From a checkpoint of a small transformer trained on Wikipedia.
Size: width 512, 4 heads of 128, 40.6M parameters.
Architecture: RMSNorm before each block, rotary positions, untied embeddings.
Training: a variant of Muon for these matrices, 877M tokens.
MLP neurons of a small language model. Each row is named by its layer, matrix (gate and up: input weights) and neuron, and shows model dimensions 218-313. Each number is 500 + 40 x the weight over its row's rms, rounded and kept within 0 to 999. Numbers have three digits each. A neuron's up and down rows have the sign that makes its largest values positive.
A block is one neuron, or neurons of one layer that tend to fire together. After each block is what it responds to, as a language model described it from the Wikipedia text at the highest values.

L2.gate878:501558473488453512466576452555470538493546470472474499496527489531449486460432560519423496456514563481533519569493464419464537498586474476434507476440408489441535435509464551471435504476553584559433532544468539478471484445471544551498528468504551451498588443477501475439504502469513539483
L2.up878:488508503436468518536514515542497510578560495527522439494449470493489500485592571510431545532445478497448494507483506546496457508565504471503533473567502529485493474479475547490490534450546616511579506443487535544512496546571476496539465490472491440445452524483523569498437509487523490495
Possessive markers

L5.gate98:512523484537401499516468459520496517514496519456497563430458501458510491542511583503480494431458482483474461472418510445515509523516526527539489514539499503513493432484524514477555463515492548548494605586501434539534491557488511509540503441451482494484440465458517505430522516523461518446
L5.up98:435525514555507546499522504512547506439509489491533497481533478473427471489453487539512482488534465543506501458408614447449500455547462472478470458524438505563498434505488505466547482525440490443487526528469506521559543472439499503445575449514465499512474508425442471452458526506507518485
L5.gate376:517460530498489524462453488497507502507476479490514470562532533531463518531470519500493374473482532472456517499476464470513472483498528497514416514467484509486455475510562560458451556528543489505480461503466537428546493499488520496559511488518482557492530470565525541489468464478489484435
L5.up376:493507527513470485464496452521571538514415490521559443518381477543507488499416453452459517453526495529469552564457541420487510523525460493539474571458584456414537463505482572434456457536538535512535453475542525503499548502474498466515530537488525431532504471517499526487538499572497487466
L5.gate420:552483458471502474544468433476570595516546542490553531542585501519537519503472543528449477548486462489523529506465477497424529499385457429421530515448432486447471531447495472499611527511489533515573442521517497471467530499474395513554489474461425423483579486419508497496550483454524481545
L5.up420:431559510501453483508476513467528453512496456560481532523543528546497530535465532551528549524405492585494557442432527487496561456472463532500480552461478486493524420436506483430552531484490443587477478493485505521472445511550531491532513511545491495501423520468461433469474535469547516499
L5.gate422:470504459481534381461603530588503463502534541479466453470527564471540509437405471453481482453496438535467516470484495454471506457450581478462501537461545494520475480509520454500549479507511476528552548489471469463485449458560482438423389461500481545519526522474516522484505485544542485432
L5.up422:509544522538590462475493496536514526501528472506457539541487495511468451513477458489463551512502445439542498537554509548536471464506577498505526492505464539576519519469589532538554484488474526495541507569464556533436584484472504481543536526478485514427503477489557475465536557477537506495
L5.gate596:477434500475528548449453427478474482489493529483464416492559499524468446523521457469451497516441505458492502616450543494472488570462615469535491434547520547553410497515515562471455546569540535463501484519462549490446472455531486522487504523448496496509439457471482495593451504429532518520
L5.up596:449517586473501547458513504455501432436532510485436468530435439498507464525592502464534479461481437443461489510430501486559444542524585495501516454485478516537484451464442503426553544526558585531474517528505501509429527439535475553525491493528499486560514459501486471482523490476527507511
L5.gate609:527438442497501540468509528466524522441550486448380534451479494507497475519598477505496542498516487513498539453410514503520491484540539483484547528447534502527490496539511485481462445544456437446421460518479544461465551484541460488498509521517503549387478421527478512455489369445567487480
L5.up609:460490515581459554457474471508530461527499476413477525485534551500491443494500520481514457538441529503555453471484502557522490417488519506523501518468505537413495537500468527480582453457527574466506473526545536512549516541481399482456552453515555473543502509574516531490467519584475550563
L5.gate610:465520466531598494521444487469449499405493482430524528512502512556547376483492545506495528496489468519457480583457482449502555481527511482482513514549504509478515468554467439473471516500479447527501459553456423483503501469437481547481473443501514411470491500500536473482468478504491557510
L5.up610:570488452473535515472453500455522540544468521510472503484399513495513482564499562432517493565499538486475484497514509477475470500564492507451533557535444550403497507530518535542467521537516565399570550571516531537464569509522418527572647495496509510464514454479443556487486515616539542454
L5.gate635:479511464571502556536530395487529491454469503432465581491551464470476458506440564513489488463486483458414528519428575510512488487537557457505543494496458459522494496537496451518464484543522526416537547479502468445551444456535509512532590501507560458510458545496528507545489517529515542525
L5.up635:469445484577539542525455500489475612498508521445548481465461553474458439486443471586542476420503456502552457517529537455458452470476439570463546481480498527498566483528549469483440515542479585559544447559464492467450550481468465548529451465531476489452457530478473557534579512513465537522
L5.gate703:574505508449495479522477473553549571439457499438434404505485447469499558528455544568491509506520530524422492489569495532499516483504481525478495585493531452496548543532546515438516540515460529537508474492514488532540550427549527528472541509515546497535578440528542518462453601516492523509
L5.up703:559506521430505543545517456448443594533477568540549551523520545490446512529489554540434462526518492548530530498504533465495626481535501512552523473454481569525530536460490560493526491460498512516506518541442480514456546532466538524504536505468477521456490511461544516452473537512532475479
L5.gate707:465546499452560534514522511539562504491518502482511534520457467462416571521530527484481474501470412552480457529517470521529538532530543520558500480553485557500475480456491518489496566498403474515534508545426527442541495528468562483484568536495404510455493538489524482481546453469491430578
L5.up707:490463497511438482437529504530515515503396475547511497572584481519504501524531510495483566452501468524517435527481467459522531530498549499502486525477518527559540542455490562485540474449503622548516533530501526525478490588474460483497465509477551441500501534433489445423540462514535440560
L5.gate984:485562484560439520538462474553483487531530576501471466503532476417429511495422528459510469502470500465457511486439485442527535495511516474522516531519493533479483504508542531462514456530512504488512452497409463524464492456531509516531422489506517473483536528520520477531528505488535515464
L5.up984:475544561518503515534476431512558534513509532538532552541495476418455491463476529468495483497484566539495466483489464533467461469498462466521538539588471521449521522564500538497519473558516443470518519431420389502523507467422508524541425528510495462486487542525460506530509509419519543487
L5.gate1069:507515525520506426482529492457517509562516466434508530494526518488454455422547499520453513506489504502538478527464513501512516448461578542476552473475537505481450531504519463539556506419478466512548496457429542527426501492518530442488565469434538510419492489465524583530530524548479425541
L5.up1069:517487455528475513498411514496541542468488469499496498529536527458520524481533505387517542463524499542520470575525449492439508526488481551466556538503503544461489492477461487536554537455516480481634477516447473578478509552476512509543560446538485444499509527465500525503432562471482496591
L5.gate1083:457518536470489586457509471462486550542480532437498535506546475489494501560471468477486444483488520462448489510539508499528532478502446505472504521460509494514540438479418476495486536505506505487530529466539497484506539475488503460439529477438499479577514521473404486412583574520456533469
L5.up1083:430403542474481514472555550436505492500486439509465537572611528511488503458590477530487444505540542510462535451547487485554493482531501514532554489433560497505439598548503420433460484559491522544489559496513500486468440400486512524493526484489519509539505505561481470546479482554525493466
L5.gate1086:466439521518513440493479529492459523523453506434441523478494493564480452539467432498552510442493411553553551518497567489468503415437498504523494542428498534515555492541469511438582521532546405477546582468472483477538441466541472499571553556534437496425492454507510564492574503521510499503
L5.up1086:548487573482428524503498494549450524541532530534557503505526566439438447488482501445460492493480472545539505452464491492501556524473529511482453531497511496477481579544508464478545452487470442565537489498475502491519495461534519515526514525492490492494510461483428543518521449535560529491
L5.gate1183:440507458495518471431423447545453505488483473538516514420521556469517492437487544540529516531515509486513491563437586436469525468496540527481486574543459531497450464544518547481573555529575551570552536516483501592472416483502505483498525495488449517530541507577414473521588524559500509472
L5.up1183:456518451477431477490418552518505490611471511504517520624550569556521470599491559512517423560421453500474532591516528529540496480486466469516440475517479468511529516471451533479517443528491472521509433480514485559539505494510466524478559534481464517514440492539462464494517514525507467428
L5.gate1282:536524534453568521454421634432482467491474537520464404541502571515504512457513474550436492450526508463481528487462543477510496508504443483540472552447445576500471470486502525503542504533518515502556449542521510484520522480476502516439511529531557503447458429416508536510467465520509499512
L5.up1282:529527519509479459462498512444489587495472585489454486528487499482474430471489535507479532445598539515510477487468483498569488474553515445492448538381452559461521510455475464535451501470505505467480470545526550534543510490595425531440515484562508495524484491409451478510522491537517537517
Phrase-opening prepositions

L2.gate716:458429459528459529475481452471415455515457473586569437380474457562542451485458495497500494444411581518537490548461469485451508501545492507484529482434501560510493464481511490487514531451556493546565404526464490467442503497453525479456477492511499486553502473457579475536479504467571496529
L2.up716:474508487451529499484532517410472508486459504564508497492529444547492518438544444532444471524479535556556514492451501504516453523526528535500522568521473541544550475599522520448454490552550623520478460502508425425504519522501480521495470535570482482451484487509495485522516522482450509497
Perfect-tense auxiliary have

L3.gate159:537520536431461484539489474528468560521484492513491491494495516538493535519507476537489455473476477544437552506509517482447474565553474445488461486521548451445599462526537551474522504442561465520524504508475461447533490426514479495490460500511476468520491443535483563491515533485470473549
L3.up159:521567527521431429535504492481517476509450576490488468597495456603533519496506475550526568503531437533511525481484503492461553497523497425561500488464519399429552547451470592435495499494501505502441493479507448498511477482543481507481510438456501485505533482535439487495520509433560487482
L3.gate249:489481554494429475560541622519492512504491543450456534496506488551567462446500456478477486533508519453485568438538519507497494458543551420471499448454584559458450515515506508471467472488465494505524550599491463472468480496477448444432450498573544516464526514549520572472496510468495512487
L3.up249:435522511492442514550472441471535534588555543537484456507598515598463508490530470432513498467559424488504448488496523557523441495536571424445557528462490514512540463538485488535468545541550433502501482510486520532516510528457457498482598497511525565467490479526496544480444442537608503527
L3.gate768:505511502552443484506444462468522565462481512502481490561531505604520526541529507492469423451515443506504533503489456485524476496532598455544544523463508540424524460441489496494486545459594519474425538441503451490508520473455477532468505551529469482509504416488478514523558526506554443548
L3.up768:481487523535557487524482475457477514561540488513509502573494546560510497500474533540404510484562480532529486454494507489530461543506496500520490499409539507477509571544502527495578558533531517445496488488514477431442496464524506561407488510534487524488485454515504540527517383511522524538
L3.gate819:475535417572518519484474503554482448416531473494492534561590480518446472458467516508494458488470443475463481473481496476562513502530559510560541476474512484508519441442453520425500545552551555514614481456575504534468502540445488512493475453524480468524514498580468550445545468476525465574
L3.up819:526428576488513511490454549535586462481458461487461474522552485516528503501473519484483504511483451523492485530454487485490501481513512494462527551487515483530591492530470448468476441513509475479465500524523468483494480534443480525507527523515440439467542515478486504529518455488580438515
Syntax-breaking continuations

L5.gate8:496524527461495565516482491524586518482587474439478418522529429473550546551482511448536552554451535486526456563512526494536512507418441494449521517549516513505454426558506521440548610493540442481562564572458581539532497485537556597489446513436505460505512508508561526513580532499497565514
L5.up8:443489548457518547516500511578524518464554470472499517477532533455521479505497427501516544492526537481459491514572522460547566544476507494512473475540495569508523485587489500459453443480473522477486505471423500520486512476544462554545549530426574504516445506498502540425464555466529465464
L5.gate103:526471507507509539525461508497502507492510523424458449440453523508511552443525503515394541479491488540531538499549492566463520515494556563483506552446496507540554450547574473487491532579453434448606516514511484492544456525503419478482421486538486465546469535492452516564481482506538540520
L5.up103:587537555506513519490437535491506556542457515547479554479505436471508444494468494589472463501485536420530530532513599562491502494495546406561541554444511544528445532483532530460519457484506467488552517541500530486486569523512498486520460457427431487412507496490467555580522493463487456423
L5.gate211:504517430441477575487447507590516464469487480501491480527554564487512498536450488551487516492456494490496503514474514508517497476427584494474456536492563499580529517543562551557524470576424443474455500421436520517479517575583493518484435473565553517459552487435491526497599515576413549469
L5.up211:521494555540492573503487468457449442454535469557488545505565554520550587564566493513521517523496510516529468558528450470533522594461517533510484445508588543564422526486567473401548454403475495499461529501522511495525536522513511502480482509442470423404527484460545534587482465556490497500
L5.gate237:458481500430513510534487554491520564513536569533586510469603473531493497532467555505485516511488483524532501530497494477472478577508497483495446500427489467551486552584495448452582446448466542433449565493495405544500457479494433525524398460415515567502492472431495461497529527530536433545
L5.up237:498478504514495537533500493572467475497549533475461516464453499516569531536472507473503449606491479500570489500494538488498454482568549468492501497496501485499508433523442500458478498514533514519503467482457451460506502499512543502482474583481453565555543504525502411499514572516477552497
L5.gate285:531481499477519414512505435501512516538522489504444405483558502489561467513499517502467520411472464546469500546542545526440484504503496534497515513551474469499580526512527551473475523557483503527476503451497474552554553428516489494466481517482487515540522483502615487428527487504509546499
L5.up285:469459548493461486476433451412551475459460455536484454519565466500543470495527544553456534472431465523499504465506491451482455477517495503517516538506504457506530483548517455465413562521462456505441502522574507530514512470557451520487528519510612495504438523563503496557583510527498547448
L5.gate405:499520498482477498486492527558460474482474527432542496540451505561519539477516458539499500513498456458421511559520411561496535545522516476505499508453465559507446529460549499446509473502497502552493498498531470436454479601483547439469500503495505562524531455472503509486480546544541483513
L5.up405:518475494498503521503530486544513417580446501495515484566512442536553397487478509454533588563479486437476487454501507426442510572508497507431524481499546496474503461449509497535519571528506508465482431484498540512552500568446483546526541472497452508442512489492418475447538569504502427526
L5.gate638:493443564528502479376522505562523396561443497481533492515537428496430519405514537542455542479494474498496540421489512502432483553482532540554499518458515512506484574537546559440510520501566482523481452557514497518525489509530536562479462474507498475428511476518477554412479569528534475542
L5.up638:532497548518528523468468546566438471480531543508472467567449474507499496550584564489543537511418482521462452493438489543476490501489503459490477499516535449507520537501617497521440480533516548554449488398492439555535549562449493502564434494460510487583486455462473571467469433535479476463
L5.gate712:454490529432509582506434470474520459498532493474442467568520488475534538506499464551462496485502490494530440523561503443421478529452520487506496515465518484445487508529562591502557469509509500506539536550481520534528512503532461489536487515526477437446496591568472568534528610566490538464
L5.up712:517467495502433496532438534526535416441516470500501490531458421504503509522517547498478546474445455537508430536529497514498532510465533532479469496500500505511522458539524487496548524526419454504494515530454479415550505494468506490546492528477567486526468493518543481540476525520493458528
L5.gate868:447515504492535494501549464522477448490536505537411540470519439486497520506535519488466507537443404501515417589487534465553477481518519541553543486475513550505459464510463491486478500547535450527609496546493444494549544423449563479494553485521496492511463509524488530458528540506457467588
L5.up868:503509486464532480464496538502534518537539532550531501446484486443517502445530449481496519486507442477473426452505498438487498531437454471435500500462468516466435525473495498481564477479532511497425566484525501540517481529502516444535483456536546472519472471497516477533469485610488525503
L5.gate876:496454476512467539517446540554472506487500479517464575436470485422554502461415516477494590498490497499509488475497486515435503471462515450434536528568499440422516463514472435481427510456546521552529467500477438516575501477504430501461527502579546459547556500511438520496499540558501491458
L5.up876:514512517485478466497537475510500536491544546444457407446534501498502543481495497428444538482541479479474400440466497458499479485515433523505486531471522496484469525559581474512468469569504505508445517491498433474519493469522562463512480468443500527486518466504451485528507433549574501473
L5.gate960:491483554503466509568408512528513450471527510437449518506557541515549504499415508491437463561479445489481467522520520465486550459561531507480582535501492509480513500463457450461502494518557560509535458487509508476592481525475498505512500477513505435511513481555541475573545523536558441549
L5.up960:545463549555470509513476503455562484486588462470424430484469489525546504485496498476477481547438538495493489436482485502522566526480504525513580481494550508479500424577548495521535533478500406512472467515456548517491510537499479450525488607498555461508484561492536589526497498485442520440
L5.gate971:508527550566530534519545529452483482493572514500556483443417512495623452500502527523548562457480506493441440544449534488540481523419514536536547481461431429543580556420550489475558527532544464546419532453530454454543487479554412495506535486499527489484546403552511509464532467469527430544
L5.up971:480479498465484490451567500432513509484464483530467443522514428608501482503489545557537504480512434479477503521489484431574483536429442459521471529473546479524488438477505554423412486470533484541541506506498514473504564459521479504487467484515498433483484496539506463515477547454475567465
L5.gate1245:460485492537531510522520483492434472481461503459473434472523534503533515525494435533532465509446400474501536459527511506500489476492518554487468479548467481469560508527456510466549457468513444446542497594545483482495533488522472517490528453487476515507508542479560483577450569552507510482
L5.up1245:526518456447545471487457455498488446481458513564479453505474482494523494502451477512482482468472436501448550545545541518497474518522499510471508491455545486475436530491466425559470539535539531492481472502532488537516570497478515520520611486533507488528561544532496499575461486530495441464
L5.gate1257:503436498408401563546521501461471549592563503431481493485559524448432524449540508483527493484466454481496440503525437463493511524539454559480500509392473517511438438541556456501496511516450543481504446492483507534554419500528477486504513456444462466494525545481494482487526541544409448572
L5.up1257:489440493468465563468427541495519508555548413470501453487454476501461489531519498519546501500473577473523579481489465545467459466520435480484480483450488513470446513502575500539543519529507510471503501566467494563476453570509498485529484456515499438486539511439435534523479516536453520487
L5.gate1275:515537547480542433489454482523450507468508592488484470505458549566482519475523498468490480460484494448552540429382458541515507521498499496513503510514528442465498532482532547466515487510462528512445556534440509449496489530562515491528614461416529511469513550496498566431492527540510486568
L5.up1275:511540572506524514453547495471446562492452501445418478544520472483540527478494486510515433551524459422480445559434616525484606511556503578543441450551534561462514467511496567513406509499522467476479386473532557475552497430498536550481513550496473488464484523521478430476572510448537484490
L5.gate1315:576585494458530439483458491487514546526505534450497502480547561525512473470506519541444565521519491481513440551509447499478493532484482487486561508534481512490580556572480477439567507474489436445504462532535522511467533464578500509593461550417542456531441460585515563518520548520504453494
L5.up1315:546523417410507480513573493478478555506503466535430560533484475539498554522523481485515497513449454525495468466495464482454541470559544485511591567483485460505541472449570541498506502583562517514491577507523530485498493485478489569506516539468545507522518465571555491510522497520508457542
Start of subject noun phrase

L3.gate334:511497466512508449501557492473471434490454429622512467490485503460448549526523492537528472462479520546480509493554443497492460471501611460484485417505498441538454459524527468454504506493454523565613523506508544494472501497498455526472550550461456544523518579503516480481478469490529448461
L3.up334:494530560563493525442500451542503451506506442554557447496502529521460481477509507543546437521431495504465476468459478510471483504475494504505526519530558471510444514611497418490488551547499501586501419454557509459524494440456470541549477493457481467430559346485489471431569478449491512465
L3.gate632:448491498424518478506471536533524440491534474517478407529509527482491555560498489556500450564445488488444546469504505527411515531474522533520457550568496473497536509494540461520433532475550513524549508474487446499473453529515525516589414522481473495527509478577418490503527511551534475471
L3.up632:553436534550596447489534465556544462510476416453509496488537529463523457540516559491488477436563536505453425488509510493503468456534510502502515516557477484493461512491505434474536498522457517550498427482444508506479487521579533444543509499458586484475512442503543440556458436478482472455
L3.gate749:479442443498482466422469488504506492535434447498482508459455534518514440416501543358400543476484459536535536489453514523510510511478550461452483498461478581468484516522495460503514535551462502511496494528520545466559420456531498519510442505605483415514545525557626488539509544542470534463
L3.up749:491536539532507489528505480446399507542458463510473407535521483521497499475467426569438537573491482538522482546511502485520468452486500474486522543504549456487508468540551464434499539520526423525554502549470480514509512470542472516492457435468544502498460492544514495568490493495583499421
L3.gate1264:476486474462501521491614495458531521520494470419507498431519578479456543487524539506486463489440459496527547428413401505537500435505551533543412593534466527517450474446544518520519442569465545478534502536534538561556522457590551459459499519487504521503507473496468521543526504515476500402
L3.up1264:551460516502508486530457539502547546504438506565464513463557534529509464447484543593517457512439542533535496519518540556429483502486521475541485506596526451487468533516559517465510490507502520468543461507505477411562501487577473379474555550496516506447494522476505482524502510545495534503
Auxiliary and infinitive slots

L5.gate69:532502481462476477548531532477433502457508460544508509454517401575501489475527512445521431488463424500489427538580510486432499491520494453516490501504524392483453513487471575426516477540475488501514425524490485474586422521484517479544446494500541503493475442545461481494541521523548485440
L5.up69:457527486440511517504547542522488489488476523525550429502460497583447496507531494475584407441487414505482475503459482566449509477559442561528457483473555472552460478586508497419485483535555569520494487462506492438517458524566508573457510439467441442495510491610562466520470412466533456511
L5.gate487:480487506477490467505511574455473537491469519492490452429526600507477495528565569461517488471464512464540506523508508504595475476555540421590488491506487529494499544517457510421583551593484483468508451460546476517500497494521506562490499499425507528468481489548537503462497524397469500516
L5.up487:552582495516501463465416474546458481467483511479537404541483506465490548515515524454563488543478519462445487526540509542550473452532414566513541576496432499430475559501535443475523516523513452484502458476461518488551506493475479517559477526527462507499508504450553511559504523512571500488
L5.gate669:474485524542557553492463487497498537486541388519490511495517512540481498453467507525492531451486538489483443446577473525534536515570575523552561552466579521491517502508528439571474474482491526505509531487500519492505512500495563481435474434463466472530519529527507504499509545557498466470
L5.up669:480524473501438477434540481516527518476489522477511490540496555485455511531626445532447495467536471462479486553557447566506542518462490499471457555550491608565476500531525530446522547534458477487499507470522544561499479520470462535432459483491476415461546513519509488475521499531434485492
L5.gate675:523491598451521502536485438501538455472597433408486451515490464505551498551540523512522433593479430508509452497437469522519522502407519522487478478529547496535506414530531518460521564504484530533462500459590527478570501593491537527515505567467536538476515505574539527482553629495422528506
L5.up675:524546561542457468522589473476514510448557521489579431454512468566519549527546447570552538564470515584462510524449509511474501476562471497498572526489497496552570374509538456457486504503476443538503519517531521475512511468461427507507475553500556496496545510532547515519489497467500520526
L5.gate708:413504533536499486543538544455466456484500511595480535484492511515447485439502527459500524454433526548521537444552510535535478442537449406503525472472508482477519440536564482489469506488513459554531510468507459574486455510503459593436400424518624583487524533492540554515437520487477479498
L5.up708:456474556469553512448532503489446498502461510530581460516477528451549585468494537458559465543532500566431469515517482487466521515525598473481538497483519497582523529452482475497421522528423477494495520427601586430506529547482545513541550490534484471564542474527549483512473590461526469491
L5.gate786:380582500460552394557522469489489474525478538551533476544497561505552507491426554535497532585498471559543405523554483534513537503588474456565492560474484476478475502550530447466464536535542451501537485498483560462565474489524546523527488477532485521477522522478575509479593528501477431534
L5.up786:513470511477534495499467500548507559559416438550472519504501500561517523469523500529438501562476459517494489550518483465515510508523477519556448513494564494548550533523460492530508588529457545555501521483459477389541485486481555508516528476498494531515580591511517438537477486578582542453
L5.gate802:532504563499594497468456455486433506567511442545507477352575507554501497483563507566503450576500467432475469520516474521549556419476599478451497497508477539499555526504540493435455515504454591515471495483447520562563458514490519471483535449538481459438496483527476466535522445493489462506
L5.up802:495510528546576495513506463577490481485576433476467437516576536544512547389474518470491440444510401517497458497503521487501535513528517519560466498511493495563484484474453467514475548510509542485465523408477509470514487574395517492474480553472496492527426524480531555495468487539532531479
L5.gate821:524461525550423531503441523436450534504479414525491473514523499505445455518426532447538501474473428464518512542551491557454479473447581493490504473466484515567483503463486479468479540438464490454460487507510533462517490497470500476490466438480493463564398549470475494451499557495471504491
L5.up821:528577429434514458559457538472353510522511496536469505469532536573450435553491440480509453502470445504556549465501500545534430579517513540485521480491513522453462402487531514468493540538463506501483491480517560467503463483536528568473438465541566562476467532466507493477508517453525496569
L5.gate934:544488496540458479534477448500441518518535563464507516579564477488503480451518466489516436569487512459483520521559454518543527540514444566523486496404501476530446484515483423514434581421532452510468466563630475466502528477478546470501489557473431530473505545514470554433578571515508472530
L5.up934:506532585495471589507530488523512475527503494601542521585561484472495518459513512513591485457594535559477464565515436482556527480544487545497462488532431514511511440524501499470562436440469511575510531472538474493526490521518465513457577469454467541496517484545564423472539581537442509477
L5.gate1047:513472559489469488533490527530469503488540488499608536465553493481499450538487488489487518502490468471571476468509454511522499514466509511492382476562540575491423537483427461468512479510515452561474528521509626532483568485516502602480421439474446549486508462464515546571513494578472542505
L5.up1047:523482399522546482515480526487532588443480496475478503498554479431520540483487495485455555454496481566568575426508463516517537487527515458489458545522495552423487530487524583489570541519490520529496515492490572480498527463511498599543399423519495485490483487485481488494439522491547550523
L5.gate1116:556476500457510477582466493477497452572466471498471475533544453536477464471474462501497473496481444498456465514522460492521499472524442540529499458409481456502480495423525446520524488488523476579475485532538511492486427509536538486503505489434459413570490512533472559526486489515558440495
L5.up1116:487522462513520525525579491487506539397540511491518466516524505442606585560476486487452531538493525507466471521554455533487468469487532516443547503552540520467479471602547507558454461516501502565522525548473514479549489499470448524469477505536476477436498541535472519502488540483498435441
L5.gate1132:531504550457509491592604514486521520503476549530541513472450474498467447476489511496426429517494645449447524446500518540447417523535540447476471472501455503579456548538531422490445503574500507463522461541489478509424546552458479499539495430440504487501514473508479549456466514510565499474
L5.up1132:459510562468485418483545479419533462482522511514599467542444472483491521579529502467453527480526529533505500486548447458470502508468499519522516513420446527487501531472502539524401486532518430507551499474470553501492441466426497530538588503464480447553510482497449554460503455537484499444
L5.gate1149:516551489537495487480490456505499531461480501487496404465541479487492484475488527537486520555469558573511489502486515518516463510488504485499460525553525507514421498462501460497562498567443616472531500533500525470471477439498467562531445486443470453471473412503529484515483529467490538539
L5.up1149:498500458517457450482530414441455489492453482563503507437553441531501449486481532457498490511523432493514461475484469475521515556473529495483510517525394478537499440488521483517501504521460543550481441522511532483455548568452491463483472504482452490455546486585496473549485357552487478531
L5.gate1173:491516491487531493427482493527533503418435487567576501443522477496543534474490482494468462498518555478454478518440483504483515498508492421492479505542448525507532514527457502487509513516500495472491515532518487499532478468584561604496451515581590505463525488480535452502523502467551500523
L5.up1173:510427537491595525514529523499533562459442448470451506458545437553523555550470531527556512485536447504519453536445529456438470449513500523484533540500495457507447459539538534528495511533496424486467482457524489537481550452488458506509534483487513502510532438547482469539479487478511487498
L5.gate1226:460480595477571516408495516556532472560486543547548481464549575502521544535529587479474485540516455523469521564578530595542482416517518541490502483510530534482509468519467557546509558460476544512519507465541500490514466508470538447442483453485580470534543496517545559487503566498580458518
L5.up1226:491452519546510477473471468488535522544461540567477489544516466473442412551437475485518503504488549417441517574488493544464446512530484489536521488530493527555557428479430512555504483494507462545465553595479500475531455497496558515537532433458515443502540456441531471569507510473439508447
L5.gate1329:539473482487515446530501448524410479428473501495523469549477496486418471529525471523525514592546514474466508553479482516491509537482487522514486548554471541534519486475551538490545493504499495528558470515576491480490430538504456505466533528391499468462509507482468509491485503498468477530
L5.up1329:483509472481491425568523514506476550437443438507483489506444530497452467469527500581523525467524450533393483492503549477450423486423487505493485520428545491555534509508562432501526499601508547586498476548538519484568509507596520497594509492476451534497499485468533512470491465501506493449
Auxiliary after subject

L2.gate873:558568431517502546485472494461487495500515465448485549536508485492479486501428467496511487465433491499496515528427454427489511534450476546478561467420552515513543525446402420446523492473574481505548521534534538536503481496419486465530536548515508409489420462487560536472536501463474515506
L2.up873:491502468502456498597500539477474547509495442483395466454515471493504541484498455494492475456529561453490498489498426488515512513468470506477519528494516527508465486483467430450544518471463487508567459576599500502511517550479473504606531475506405546537487555513476505509501557438524527487
Place/time prepositions on, in, at

L3.gate60:481501451445486508520492546438556488552551531503511434487464512489451594414474533561545510444551450491534517488508505561459434576510554402537428518483491479447488528485468477497415524434455579514487502486525579490529430447533532548500465547525526518488465483515516482503422489518490494500
L3.up60:476454476464533516486524470484517505443500520491548524494451533550526460456404521480480481548518446498470463552525455592463511500539443525473483506438483559491469492520528530560533474474480559511437493481518526607489551486519479534501485493521505479536538414545517491463398500474514563463
L3.gate277:500497495507437533497461452534515502488480481478492453544556489537448523453519513536511521499486499569433497570493514459468490501500478551486512473446463502430431521527487545493457453533501469527481510539512460502499482425556487554418510444446565465450454579524479473462509477501474539456
L3.up277:466497502445538574499555509424472516492491521525531525531476415507573490545566494475518498538486550472497465472492454570388472542532480492523478492420484506524430484455577480487458523476515512427495547485542482436505512533541517449506442460494475487483525593558518535539404492565425535445
L3.gate854:541478455381518473485516521442503500538523418469485485498426454578510497446446556460465504529507537504483478471489511466508523565580537527442461540498445441514476489458508539501477473477501481550519388607500451496438539553513543503531490495461573459507474492453447533554492523536477514497
L3.up854:531515502487479526508439585526519491394518474487503515532542594480422573541474470537500498492542501541505506536492396469502507499541484443503513543560450560506439480516442537455549486495531496511466492580506573534535424496473475544413539525515438445436545485546458502522448540561508573552
L3.gate1334:463492459482516555460537529494459539553552549471469408564484561471470536503524487510465565530538491482493482477512487452445442561483556444548525474503513401536547495457581545456503478560548520536507458500511522455494448507606436563467456493397538539547530529480479469478490510467483475491
L3.up1334:509427430487526487513463523590490505515463523487453577459516559541468572513525473484467472549500430500508494502524465529476493469571511508465470488551535561489468466441562521499464433501565560538475509556523477507559505501562506444492548445447497542548520534575518508487509560527583540454
Possessive markers